config.yaml
num_key_value_heads: 8
init_std_qkv: 0.0305
batch_tokens: [32768, 65536, 131072]
dataset: "wikipedia_en"
MLP neurons of a small language model. Each row is named by its layer, matrix (up: input weights) and neuron, and shows model dimensions 357-484. Each number is 128 + 24 x the weight over its row's rms, rounded and kept within 0 to 255. Numbers have three digits each.
A block is one neuron, or neurons of one layer that tend to fire together. Before each block is what it responds to, as a language model described it from the Wikipedia text at the highest values.

Second piece after word-start. Word pieces right after a short opening fragment, often a lone "a" or single letter: a-isle, a-ft, G-á-spár, c-rum-bled, p-se-udonym; sometimes a whole word after a/one/an.
L5.up109:106119124118096121110096175117139106111072153136132149122123154148140123123144142145099129103099169095118119137133128100119121159083135114149119100125146161100143157112094098117110133107132154131157084161173160111125098135165146154108167085174107098112127134155163150131152113158151131078081106145149094158150136158151138125149168124089071127123101113146133117136108157125114124174075
L5.up497:158086113168154102088126186095105134109131146108137114152158124087144126098150140101145109173138157129136136102139142145128097123118140132066138115130136135127157147132124079152122098132137148108143088105153140107163119095104138155128116065133114146067120115087180122111137111125079129148156136153129076100121119068154137094123131090111142114088119174144120125163105132123123141175114
L5.up563:112123116091142138103093151109137136138068148173114153115146190088122123106118103106106132095141121134126105103141139104102136122100123107113088088134116116158118160126120113156129147150107115105134094113131132137128106115128137144079145134139140174175141116128169152083140093145126128106107111095118139179147132159160123180120155137100155146087120143120101143135088152149144122142159
L5.up900:077158142110091158115161122122183097145099104150104108122105152151122117140106116165124088141173136125142139100096108132101133095100150164094130109116119118114132101146137143188095174109113114101150110113145135159117106097145174160138172165136156111183152118141064185044105129110112143163125113139144080138103118119133068093093111115128179111125160149129111168123130172109109127168114
L5.up1176:140127143115099090122124145170106124156087136121137177120093141115122093124092126139160139111144115099141153128119114151150116152092118139102080101112141119136105154115126125152112123122159167116175130154149123147102162140097151107143165145145109106119143174109141160116106138100093108134140128158145063142146110199159115125101071081110067162141106164138143116133105137158113178172153
L5.up1259:138120106077175117099105157112121137121067107135117118126100143090158099127128146133127102110119111097113131103130132161116119136121092109100093110147140135137127148130140143098118120121148133111135102175185156127123107115163186154123122148143139154136117151114162112117087145093123135152120122139175096090094080150114117132127075065154154094126111107133136125130152145103119125105177
L5.up1543:148103145087142126129136120108140080095120125108124095105118127141131118127119141137113109166152147126109146140076133108079098168121146119075147135113078119092102134111110145131156131127106123113157093187100088090083140061157105148155136141141093125132161100132092132130099119109097124143143112120145114114129149116114152105129102105099073156120096136164099164087155158142159138181135
L5.up1781:139104158099132121132107128151078141137092148121107142062088109098173155121136104145137152129119183087118136143101099106104039139126088119108133108148117108123132155152142171134157158147124132122114135146170117128121099103136148143133141126091141118138123110098099160161102103134147123083112106137099104112121121135106114142063080109166135095116105157101130126142140106166162164082169

Mid-name continuation tokens. Inner tokens within proper names, titles, route or district numbers: epithets like the Great, title words like Once Upon a Time, hyphens in names, digits.
L5.up37:141098125128158125118137094183128166152147119090156128111055138103138152100143124143140112119081118135137128101164112078111167149154149161172115103104151115149156097121086127120152134125134101134109107122091115110140161138127171137136154124160106142112123083161136111163134110137143116173102086090140129137100108089125110124124155102127109133131082155123113124113116134152149166136124
L5.up204:142134139157097147118165085086147134114136110108125125135111122183075122132086113161138152115176117087130102110151131125106137150106136158156109105166137150124140094074131086120165130155096105148158108150097149153164124126084133134139152129152095144131122133156164142153083155128146110102137137101101188156113116116119123131099160132140102134135105100125129082142156160137137125116134
L5.up415:122141130125114109147135095097121117108113107165106144136101138151109148141129146127172141140118131126106108098128171093134106136114142094103125092133137146149102106126114136142124170159095066125107142135146140101167103124098111152102095114100095087147193159152161138120068106128123139134133166162146131150144136173124132131192125108107134118168134096128141146128173120131153128129120
L5.up537:114102117183141134179143120099177161108148120092111122139141144133095105116122091149170114124109076125135148094135124123121130145117108116145107137139174140091138115122180117157139152140130137104115120132085120164132090093126116152083149170101127095099143143138102128138122097142103100160131137099125107148122134123116137101114138152104144083121132113128122146112139164140129096144139
L5.up539:119135197093153100134139104158121142133186087110128118145127143137081150136129113142159110129132140097134113097104074141136129165125137131105114151121107111108087093121117162130109142132104090121121128171146118144110137174130103102118090142116144123123113140130102141137136108107144108090108149155131211161124146111131145186163148112159130133176099124122104162187171112157117150050123
L5.up764:152143139118142143167125098127110125139140130148138119100112154126123097135119139146087122130104104089097074127142133098092144111133164085114136108113163132130102104155084153166159147138114114097144112146092128118165140159111149111151110095118157158130181120120121154154125126185130086162132145135145135129137128113141114165114116121111121110132129159138129088131161143113147153119104
L5.up1144:176134170131085126190108093124106165105154128172133049134127151134119142128094079124171085141155113135143102121137124107150118101151148105128095128142146110144142126117135105137161167108150142111163120130112125058105107095133130169089165128095111157102118153107125144132086152121130138126116147064136152123106119114100100147149095119160131132111120165125105147100137198158172149144113
L5.up1471:157098154154097116106101168146135142094096124118133104115128133153164132148104097174119134143159109131105126141112137152165145111110142158133146124105132109134183122108133137141094141079086128089165125104140094130138137118088112140084117152096101134109125145127139145133112156155124130159101140118114152113127118150119123174152102128136147106134118141133126131169179125105141152067099

Noun-completing word pieces. Mostly the last piece of a noun or name, often plural, such as Paralympic(s), Horn-ets, Cons-table, families, appearances, Farm Workers, across varied encyclopedic text.
L2.up761:118147087137113135150139131140129169136120118182133137143131121200084149114128139168122076157194118107168155162108109177142106089128124120133127135166138123113146130157119084099120118125119114107146107108113097111117143139089151105141138095080093116092140133145115087119133155133120105154158096131097091107149098128124125133125133093149091156151119097128125110127100149091142110133133
L2.up1874:105147132127130139106140170117114175116105109082143126098146185174100153123123149130142101129137153119112091142089099144136130140151113131101110151111140110157120111143129120147146087123130098181161152108130126121135149124137099093087164144119166139111133148074122117141132125066117127139134097088136172117130103131124139105140128088130148107153079128136105186123124099105113150147181

Sports career and season text. Generic tokens inside sports career, club-season and competition text, such as the, digits and score dashes, as in "debut in the same month", "2-1", "spent 3 seasons".
L9.up1010:122137094124129162106159132141142112156147134122144158106129105099106136160143100156111125108159162157116097118150193128068102121121125162101160113136143171161152080108102098125126108124095101106145105184169102138148146150077116166113146153109143154114127100145142128128103092114136142144130108140136112182105094135118127155151115128119142152133108161105088132129143161100180140133101
L9.up1157:103147134127146097116100143121178151109130134110145121131090140091081096129092108174143108134141147118111125162155081158116142154144130128112158159174143165137131126121111102098124113123115124103065124141161129094122099142126105116099125147137119134081142146117122139122141123117146182103141132138137126153107074120101090111107130098099142113135055159132137111127112170125137145161085
L9.up1703:155145098135114125121112153122104124139137183078092094127125170079135131110123107137179186135131135129169084142148105084110179139129120137153120079123153149128125087133132104116102123125126145106155106125098127088143138120142152140112149150137163091127106116156122091117141173171169108108129127104154166192133072141093139153086130134084120132139130153125111159129117124106145142092169
L9.up1839:096118126165137130112182105162153130175101139123131114124107153120125132141168100130133133128127129151176174146145137130083136167128125108082161074103120144140131147083149090143124151134153148076112084126124149148092100169122111110064165142142102107142128175137100138107108132144123126141151110123129168122130109149129132100118088142137113155109165142108157163144124114103152127120064

Sports contract prepositions. Prepositions and function words right after a signing or transfer in sports biographies, such as joined Brentford on, re-signed with, contract that; also of in titles like Commander of, Attorney General of.
L5.up108:114150105135097110115109141119120107111112170137112139097168123178133109156148119182171116122123143156136125181115156124159157118117103133092111127115106081122186105103115155088086068101124136126126088117175076143142119123155097136137124154127128082110106116114177159087166143103104134195086160104174126119108124096140118140112144170108100139105101115124129166146097153114072122172084
L5.up522:143092126148139127082081161108079120125125134142119116133151133128111163116146137141085121126122101062124160148143137154121165091095092134099113123174103144149131134133133103111108150154113107164128086147092127133125133093112152114113166129102095103115146151147100159120100121172136067136113151107109109090148135091143133102083129110112103175087097122126129167126107130140155135108130
L5.up667:103114105102157137045150108124090121167146100132075113139133121155157163146160150157096134123155110151098140142142122122101119123077144120094120141109154131150133142128165090122134144123132108133153105170108155129131094130126174149104139113122127141117153088128078132079090139112160119121146097122133113128121122159122117125156142135075128141078125109091085114125104161151158134157127
L5.up906:154159146104173167083144135098133121181129087113133118166142100129081107120134119130148098156153150136158088116153099098162155133116094134110139136120150113126139062087143112147145116124110114125108140091126133125110121148132091126134148117139143142129093178096129138139127158121075117126140118156135168147151150127118115087170071100106073104159120118147120103140153114168132162128137
L5.up1288:167173147132141136124156189131115176159122119099095087127126105167199172089171115187137141107156118150194089140106160090103162150155115132085101117121114163089109113171119148109127148133116113099149129155140155122119142124123082175109133129149157095115117134092109123116110136105127140154102145117142132102170124068118131155097140148146103138163104163083136181071161136145166101118107
L5.up1310:133164107100130140116180131112130127130113092157104092097112153116131165136125132144113116164102131147173153116102102130133156108146117116115142123129140107129087118144124132128098114163136149096103108132150106131144156154156113135116182136101137131121088091182083114122153076091120103169129120150131118112157150110146107110144142133087154110088065174095126131135167141144140157137115
L5.up1798:127110132163145108115147145119151072150208155120158109127140116094127105148124139100119097131165136151127138131142154131118127105137107145095100135130122141131165139136102109145130105168112127135150108163125097188095108145127118148080113137118103164170135151110129094155092156099097104168149138119192154114097146129140146147149135131117136090118089089126087146126169135107171153097084
L5.up2030:120096145134095132147123086134134149131086150174122107143148101114106120105125111116131113128113098161145141112149118143131198166134134128108093133138115109114135087145132103139125150115122139134133151154142165162145111154098134145066119157106110135090139147114099107112126100153122127154088133127130111126152107151073182146146126144140140087125140101091157122112145137141136086127108

Date/place preposition cue. Prepositions like in and on right after born, died, founded or folded, just before a date or place, mostly in biography sections ("was born on", "died in").
L5.up316:134195089125098130115115103130121092159143122184097085095113097107165123162139106130122104120124174105184109178128171163126143132128137144185114138135102166112132099095136121165110146177128175114145078136144118111179136157106137103131131141118114142100126121144170160117169154133097080152116154125129137138105108132127112074117120150138115130161149117087106134162110114140133115118114
L5.up356:155126096169127119171156139161108146129070100128130098147134137181095130103142168128125104099135120132127119119171112101140143122135103099161137138102141099089117102143120125116124170143138094121171145154111163114100137146130123123116097149169144096127152099143132106144130144110112095123129105164131133138096124132124172107111085115167124145158125155116105195149135169107111118147120
L5.up792:119151141116090155150108101107084115134119195150105141107145117127169137158110121151120150106128162151128172122134128099106156164145083120091089107095153170154102153112122106087135111138114138127132143117120111139121101096133148136152105147136115143136097122135159110114142133144108127143142149159140115082125111104145115083160124161134121125144147138114170173154090150130160114207142
L5.up1177:131108121131085128110117105143134126115110143139095140112137111085107140128143102118153185150146125143147083106138175116124115131107120182116132124106130088152131125113114104144136147108093109139144128121102140128129106137141135169135140069135108089175141155079171166138119117116163131133154140108162089113132131150138105094088117108147133111118088164067129102150108146159132160130144
L5.up1292:183113076122102127097170134124105126150144158147123144124123145132129095150089140097103137172116129137058148127146134118115132127143152174155169109168115128150125168148122110139146161109121120096147115115149153131155123159137140172140162172157127045140114155122147145130142088153179103132146147139120162145107139125143144095136116144130101134116098081089148135120157096142114148143142
L5.up1765:128136102143142145109119176172153146149135150118152183134083131117110124111082126101138188153122148129170128111116120113177117146159122131131149127122115110129133137158131105126130122146127133124110146158115144153139094110134121154128104118168111080091115124136143163129145142123116148116105089101125179137098133163095112177176146101129108172122126126139126100194123148143121146116152
L5.up1970:149157123106085104095132123130131128172114097115102159085137139110108120111158103127146102166095105085154080137125145125130154110166127154132139191156117132119136138118145087199107112138119120113127101141119171099151082153121120175117115102133161114150108151123134121152137138156124079165126159149150161143093133194124110134137110136147136126175120138128158157149160129144154125114105
L5.up1985:164117095140146097096122136125103140139150143137143093123129137131117143153119114159117135113113134101100093110095150151104144147091138154131171105101122114142129136161151079148121127133150116158142101123121179149092109126177113148113119151129118127134134102097183156167130139144101124133108166139154134117096124089122088072099126103172159120128109129102148141111146138142093141098177

Plural noun suffixes. Plural-forming ending tokens on nouns, usually "s" and sometimes "ers" or "ists", as in representative|s, district|s, teenag|ers, tour|ists.
L9.up341:132123167103126140134177147168115163153124165132126112074093128163143156131092166144098091108091129088110146103167123104112111150108130167112110078115159134107140111125167113116101132143136106140148118127163137126163134115151163142127141106113172163158132117140140104166081113097136073123137135116111143081125155094116110152174139109127149114128085156143123092122126118119169133121109
L9.up356:148124174182130150119122147143177129143161095137117142111102114132151165142152098107128153100160157130122082093145148121134146164127162135084136106157152119112142156113092151138103162129115112136141110118153145104094060158161120154144111161107116111161114118118170165119152093113140078102141152111166138144168134106122115117140112192130134100140115124138146095147129106119143124137133
L9.up773:098135110126113165112111142111095160169137145124076158135129131092199118124170107124111168102120118165136118167146105151141110164136077139120114133113142144117097172149108136122129136119105125111090133118133106100124134135106137081119120123087105148121135102118113095149155137156138119093134149119126125169098081147126110149194146124115137121141155101154086143125137096083107117137107
L9.up1892:143117132103154141130127189119070113122127123147106176153117104105134164189154099126091120110115143118151141150134155126107087116109149095130133122129123176161143136098166113124077152114151137131135116114143124122160086125096141136065092118116115151096136145108110162113090135168137130131130147129169117129150139123124147081120077127115131081135136149149175128153145111087136141112117

Plural noun endings. Plural suffix tokens such as "s" or "ers" closing a count noun after a quantifier, as in other races, four stars, several organizations, numerous satellites; also ordinal endings like 40th.
L5.up607:080073143097086111141148089116147128138149166117097099116108150161149145159140101079133129120141106122118167106158119081112116133140101133122083114147137146114156120142146076120115125139123097145106161144166197108105119141122151124121116121118104147147082160103142113105156140160146130112117134136135090113130133092162112129109155163162114125135119111127114163132114090167123117137117
L5.up775:106172155105154125090107167110152121090167122113141101138114076149143172130104098090141115147144124126082118113105140127108108086118144087104120143131125142114108113133155180094152162190143130117138134124138181098140133145182110110132161111104125135084129120142133121078129127147147174094122130152151121133132127102134130152160158133120109140117147114133137146116114143138127106131143
L5.up990:122136163129108113119134095118102163113139163093163164132126126120107142111117084115089109090127159121132141142138184145088095126117130114108112085122121121174086086149108159110122140122130150133150110092161143096136134137128132109120192098113138117166110151129121174138153122155102147095123130159143146121163115098148136092130121143137106110147080103161133114132128112106157133131095
L5.up1165:142160196127115129127168156142137090122144137085120124118129127114164136100111125103107134136107135145126085113125151129124102111108145125146110174124131115163151117161167138137115132177132116178172186108135141112179141105153130146153201137112120146138124113163135140083135105130141119141110138124148159122109148123116133115157133112116101107120108154095119117189116099127144114102120
L5.up1280:139118117126156117063096098152134132140147160111110143170113145126135145148169093105149182117128108145112158107132119129127114087114101131106118129115154129145151096131107143156108157118116131173120126151165175090152132142131112139087098113139107121132072175131146093162139138128138102100117115122133121111122093079158113137111127169127129147113132153170116164108171123122147134135107
L5.up1305:088154120105110126161103128131128178136100124160159119097134158142125110095062103083130107164075145176147123145163103140140116084148156139141190168129159142151148151137129137094103097133131149094108115089129140117163080141146140123132136133089153151153121146152089175111181101137172171087102115112109161112082095117133122143136157147147115135160138125123136126092119150104131109137128
L5.up1675:149119149160138099113081127109112134145138151099114104119102176120105157120128127145137139121168125097115153132148093159167111113107110125157141093187108121141150108134092158156126115135120111151107134090168161095110143156134110137122122119136129082150160166127126142181129152136174111138108131138118138152155110125124118138104118110132113115129131126143102072104132110120126142118138
L5.up1751:133153150095129133124093131114143155125105105106152095130143150118138127107083099131164152089148163104135119109109092134140144118169101085127128132165151131119139169129111163146095118138173109144104125127122102087122143098171127130129123197093098087122094139140114082126088161069093095142141131128117110197200113127106121102144121111124121112118101138122132122158102094133123136173121

Verb-preceding auxiliaries. Tokens right before a bare main verb, mostly infinitive "to" and modals or auxiliaries like would, could, began, not, as in "decided to", "would represent".
L9.up548:109125151113135115127129143130118116111115125112146129104122113152128129129130106128128128147165147088135123164112128161096134126120119122131093116137144148120115155134086143139124079092090122129167126132154150158114109120170145138154071101089087134159160144130113117137124130069137132101098141148131143160124092150149112126124175147088131122119185123118177153115108158100132122082086
L9.up587:132114141143127134119109114159122116135128168133094132166169144100117140140103164130102151147110152113175133166110100079126071124135095091137186123095138137154128149097147173115138121143114135109095145104175169136110156113147086144151178132116105113102137118127144153121163117141112134099193133138175153095137098129154126079125178124084082136149104158130154137128171119151078089156118
L9.up1635:108097128113089122113142144112166143109132153149130169153122148130118124127128134125120132112120132120136076152138113099158074142126151098157143111103171142125121129109125157117184132125089131096138098138134148136154126165140124106160125135118124149157123116163142126119134109110118107144114164146170155108118113082117145140134144121144176094122113164144149141084126112057157139148108
L9.up1719:123134117145146106155119141066145159127175155111149096103148125131091140144112118153132141132113136114085149156116116137102098126154084058135099115110120127146148137214124129191135112161118100111133077120171128094039125132132157088162087110101147135128128123098150115141121129117134097105150139114103154101126143169163124147176129141109143105121125105174130124110164127075125127163120

Space before dash separators. Bare space tokens after a name, year or word, usually before a dash in lists and bios, as in Miller - commanded or 1888 - November; weaker on mid-sentence spaces.
L9.up326:161115165148144140125086107151149124114129122141102121118171118121101132122086130124127130113139145132078189157122147123155100126132111113124093136076157125151122141106126131123129152149078106117093080105145162135125055073088142111120137153154120155131112182131148115128082147154116159147153155096146123129123123130190133107122122173092145151120176127159140143118143113084150110141158
L9.up547:112089150118132127126158120180108136127139089124152095113113120131133121118125187130126091111137109143139112112103136142156093128151096082136123116160089095148114131070109134115127119116070138149110068137174164142191113138101137134100118065145099121125133155110098112115098126125174168100153128125099151100102100153168153096147150134113125140109147130160078132105177090132112162066099
L9.up1448:103096081193138111108158160170073128128139099153127110137193154131154109088114132102111102153147134081158133137139140106096147144147149118098121074122108095136151131142132136133098131116111114099148091177137108101156096110102105194139098118122109126169186098118119087145135128088132125166124154108179127187099111114131111136126179156131129087091165149154142124135141113144152100167120
L9.up1565:117099135124087127063123134120127115120147112126126116139154166098147109116126135157119133126138165124085120140131146098130145139149130125133087121102142112110091129138105105091131128090101163117149124115165142111139150126132132135087150115150140101079117137104163112143150118124136103117108173107177107119088122117134101143126128133148144140116136164172121131102146111113149108192123

Prepositions before dates. Prepositions such as on, in, about that follow an event verb (born, died, released, opened) and introduce a date, e.g. "was born on", "died in".
L9.up527:165142123128067141117142124153117155108070164141114125115148136164106140098139121137112098159115141101159144104154144149132118110211149120105081154109140099096128115155109194113140177121119156136115145155125166147116113134127158127100127100100075127122116144135123125110181104164127099096115162109139095100164125124115121074125173104141119141126116122111123142155129119112189124153119
L9.up778:145139120110114130134171115122069138159114095139148076155122153148134100141093133114129128113125123101113159122133116118098119121136097098131115119142167164112139149147112097114159131107123140088154080173172153172171099110156147104139116149163092131118129109188098148131138116139128130112146159138105077102143114118109138128133123124164168168111116121120143143132096075095122144115141
L9.up837:181174143119110147138121072128115142144117104128113145127130151104160094150124095119098130104146128107116119118112118125147147098131151122140094188150147155147126129139131110125117132168096127144155121127134157166140160141148113142155126143118121155105132144158153129158171130111185126096155132148128145124110110140128149132120167125128113107102139154125105127135136091094202099122115
L9.up949:119166157148106152114175108115115132157081163152107152105113113116143173119105135109106091139127115105127193187135143122123130133135153151104111171119137173125094131115131133109160097152104144134123107123151133159107123143130158107181178137149128164136096102122174158123158061133122122130138133131155136117143115108131104128147133155097113152160106125081113158117109120155147117145086

Hyphens joining compounds. Hyphens inside compound words and names (Start-Up, semi-final, G protein-coupled, Vice-Admiral), plus list-item dashes opening lines in infobox-style lists.
L2.up417:103168135095165141147142114124146109138153108081158133123118111189164098070115127148112131133154127128132074130127114131117166111145180148146124094127104129146114143143126145137110144100122136162126114122122079137127171121161144117074114119073134108097138174134095110151130141104119127094125101150134148130136092119110137143112145111124138119112111119100108118143086109127142109122117
L2.up1910:146131178105125125115119112163119098119158147116138138096111097112144140088136116113127130145153073134121076126123114145079130125140140122095181106109124135120129089131140146112131139127113152153124136171126125111105126119114129130151132134099154096123144162132087141152132095128128114143121137094163124079123151116162160127089125190100111116080128095105110087121117110109128131115085

Passive agent "by". Prepositions right after past participles, mainly agent "by" naming the owner or producer, as in owned by, produced by; also merged into, split off from.
L5.up417:126160099115147149161115106116125093140132110111093155125137163089157088090105150154107153120121116115108154133125120118147122152180203143126065140135149151111112140148147128149140110106141110123130120124178138135127155128157154125095124143124084136126130141081116172154176136079154137154149147135148150135125124080117100108129120138123155116149148108122117061148107091169146137132103
L5.up632:154117152130122129119124164143133096109100129164099116099097128153152130187093100124146096124114095091109084108114172129107085124128139145099156092147188172108126149176155077109152102108116138104140149150142142166146155118141131116126163126110093141134070116089121150126192107166131110177108112128114083090141143158135136163157130129077163107115111101171143080147156181185121083149137
L5.up684:131170091150098145116084129112144087147146112163087103141151131140142072082134113158170135142128115133133082121138142122127130128122131117115127131115149115137144116142141110139113125126121103138132102103135111135093131144134112121111155173074097102129165153146123096115132116095153066110166155148147144158151170140120139120116161117115114058095127124108114129112144122161135126115159
L5.up1423:125108162108131123113108143133115129135156153106116058122099077142094195094147112145129115141103084087150100130156119112184083105108120113131120146105140097150138143119146123155133122133097153128156139115158153162131150147144108153114145115133113092088110121102129110139090097130118100108069145150153090111067161163122133176132063120143159099099146132121129129104127169137134147108167
L5.up1547:165113076138154124135150122125093097138123116118100133132138150126096095152160155089052117090176151121119129129114163109132078149137145150140099111145080105125131114119143136124129119110116081163134142093143151142122119172124091115095138162155086150146103143152116122147176094129147123134162145123144149134120116114156122082162147105156122127130135110160118100145107182168102130119163
L5.up1681:117165154135127155145098115124168124160145110125121112134117112124115136075093124141177163153125174132142088145148112123138137134132137127098137135108133149067099122156141088122110119137150116153150093133107127072123100133148127153100109154108173132136112112118078142141113088108102112106128128136148122146187121076128125096145167122163116165125100130112100093192125111160149132102145
L5.up1859:108149093114132105118121144095141097116120112100117150155146112104109081124155110143166139147125123115158150093127138159128114116096097116142090166136131113151167111102117119117153138079094092101089128147150147091143111107152114118109136175099106129096121127135146110130132118126159110138067128133131136087161133153163151112144155126122119130146119118114119102116101141157141130103176
L5.up1956:146113142054099170112122166108154115098132109135101110130101100126087138146153156103132125112108121117117116106169124082111125130112193114146140138125164189116111129155125110163105132110152133119147113127162141099110136110142155145150134148150131126082126136104141079115074114114137082171147171141104122110131163108098085137168108165142120129109126158154127159132123142131106114148188

Predictable grammatical continuations. Function words and word pieces that a fixed construction makes near-certain, such as of after need or intention, have after never or "to", t in couldn't, and hyphens in man-made or COVID-19.
L5.up247:129124138140113086147152099136176140102126095164070106152123120129145124110147108135119162109170131152176079119144149132134138162115120105138142141105138120116108150149100110182125106120136146171141158138108120146152112082183133135135101139150125145124117108169135122121113148115168130121139152125167114103127126141134139145141057164125070142155103133147154135146116115115101094112108
L5.up270:170119114116131173105112131134089142122177132127179083104141129128163140120113117134127138151160160114132171103149123144111136100136142112126127120105134154196138139101147134150104132096107140135117145123139173112118129095135112143080187124120082143092089083134108105125114138138168119123121118129139119110137132137122122199156168120145101103136123120155111115141148118148112126115129
L5.up276:144129085140117152120115154118154099164168124134129135065131083142132105144123139144120116104147142129149119141173115136123166147118114128190118137137139145183135113148121155148127169144132080117102114138105156140129117076093102157134106125126099137089153194123152084131098153136167113098154140121170142114110176139096151149107116138146103118121086128127126163140131159122128124134157
L5.up896:149138145077161089131171113157143100150173119096110112100120115131108118125159121161047132147147121111123106074103079101145124148164120107168141172153119111131130165155131117143130137165157154157114143100138157139091130094139116143113159097113117140112105109129137106146166158144097116152116109121105110107104133183183133154186115142141093105112078138145138108177131144135120135120120
L5.up1021:116162118155100140064125080148078041145140130125101104104151104098136132131127108101109109097151147102083111131149127151112141113121142133113136151103119130148141144155121131115117137116103125095101134093115114121109132081174098130127104142128145139095145120138119121117136126122150128112132128134125129118139136146127123115150140102131152110100141141126137136099132127113138149109162
L5.up1087:109158101095121143118080136108099115092165124143173134096121101152113105095157132165110148102125132113103118138119129147151128147131116105188135113125109171119147146148135128157141140165128145134106142111136102132121132102115073149144156083112099163097114149117131142142145145087150140138168135139163134102127163140100132172126094139156111054139105105179105134140149130143131109132103
L5.up1370:121058148151127125077119095135161114097158143112118125171117135118111085115085104127062119108154180140129125149112145115149137112104132132167119125159113147159111153158102149144153084113126103136129150095139127178151162094144139154116179124139117107094140154113125102169091070110129126135130150153162121107111132160184089127124119093104124141121133155135141100127119102127076129162085
L5.up1608:129121093147146151190099095098168118100159151161159119090128129141140116152099101110072099122090153150099140124135147095078098123162101137124113140182120124159136118081103096089137130138111144128123162167137087117075102101132139138152120157117118126094106085169081134116128143152136160074153078121167110146111199135080125101140082132107123099139125107129086117139155119112123116144092

Hyphen in compounds. Hyphens joining two parts of a compound or range, as in self-aware, well-known, two-story, 187-206, with rare unrelated word tokens.
L2.up1:143122173126117121113119163165151119098155121143135155118115117142148126114118117109128065103125130180120091102110113150138149112155118145129133115121103129165126074105166141070111132101106127118158128117126095073127110145171116103115139130116112105149135152121135144133142134144123142109144118140164137092117137145175184086126172122099118125129116102138129100153128120128129119106107
L2.up1499:142122128120180102112122114113159138085146104145113114087104126122088149131087140127145090114172149115171090125148178109159143125194158127138131111129110091159151150145127133102155147133128112103114111127087151127145155112078118156126187145094082096122167191165097146145109147112116135124154132114139090068087141102121134128150157152132131115108147060150146130126136138076174132150080

Biography article openings. Line breaks after the short description in a biography article (e.g. American politician (born 1937)), right before the lead repeats the person's name, plus list dashes, "Personal life" headers and birth/parent words.
L2.up151:127152109098144104145107109127133115175167109123142083108149110141170136112158177162124115112127140111134123129088143123083104101072086128109080125106138133158159133128097139159100159143143118172136125106170089168158157121107106137117109107110091092158160147172159109141131141104156107149144131116158101109105102137131122104096122112121104120065138062115101115108157099139152110153151
L2.up1647:125135111119119145170073099121138139132143111155130111087146143126137127116117149108118161079153129182114096101090160177103125109100136158090114122145131090147166093134112147158168140173138111157123136171158111155161140117145113142105108100087148092115151132150160101138142149130129105135175135094163115127124121096094122098088113106131122178116096097109143125146143172135135101138139

Slot before a proper name. Prepositions, "such as", colons and table pipes that directly precede a named entity, such as with Brazilian, against the Netherlands, by Star Cinema.
L9.up75:139121146150067142116112140162110137116106123107084097115120161124106149125126113083108144130127124094153136159144158094103117132176138101108131113106134154128125118147115118104111122133112127129109122118105109143162133114191127155122119092143115143124129113100128157142096151148133108114109127110133099093142122126164132161149152130112101116099151098123080161128135117118155126124143
L9.up514:147100139118112148130101126136180148135095141096139085133106147116110188123124121089133145120120130165129131109087117088099159149128156103108090135056071111146082092099134178171137135110114116137098082111136119102149150113124122148102131089136142118117165128115088116105053116150121104172127125113131099110094116139149101127117118077141092117107130116146088142134090103119155126099208
L9.up608:128099119114120171129160148174094112103155093111143156149116143101144128095092131119127087170099125134178122162138127119117123150134096114120132137070102136132129095163130141133144161122143145155131126139145126138107118159106088158117123093149124152144131152100116094111127130132148152159109128104110105086145130135124110164128154128121089132089148104125098180095135138151130131148142
L9.up706:139124146124135152122121107139098114145089089115121133121132129165168180164165113086159149148105146112140123166093088101119172173128105133156088148130109127148126109078153140161164115133103108145132126115157121110148126112142121142146135147131130159129140123115116088125098126165133162150143111162133135124105136108108094114141133084138127106093129084191146134119074129115122119125130

Stock phrases in Wikipedia templates. Predictable words completing fixed template phrases in Wikipedia tables, infoboxes and census or sports prose: housing units, Republican hold, More images.
L2.up559:122105085108125130136111150094137110095167131105102135108176178110160131186123107141136138108112107163158168139119123154176125098121105132119129151142132123101123091073133098132149135141153150109087118166136114141128170117136118108116104140142151135092111133187162100138127148100106094120101128094113132094112110172099145115119140144099162165142127100100161074101115079084135105125189
L2.up1604:110119100112127140121131158154119081170136116140077115155188118144151128122146095110132115101113117129178184102096097136133145072118120150095117112123113116148123153137126098164125131129159161128150118118178120176119090153181129093144146129148119113107130146110144118126147142094153124150117161142109112132119101137105115090162117180117142099110147130135169166125129091095120098114159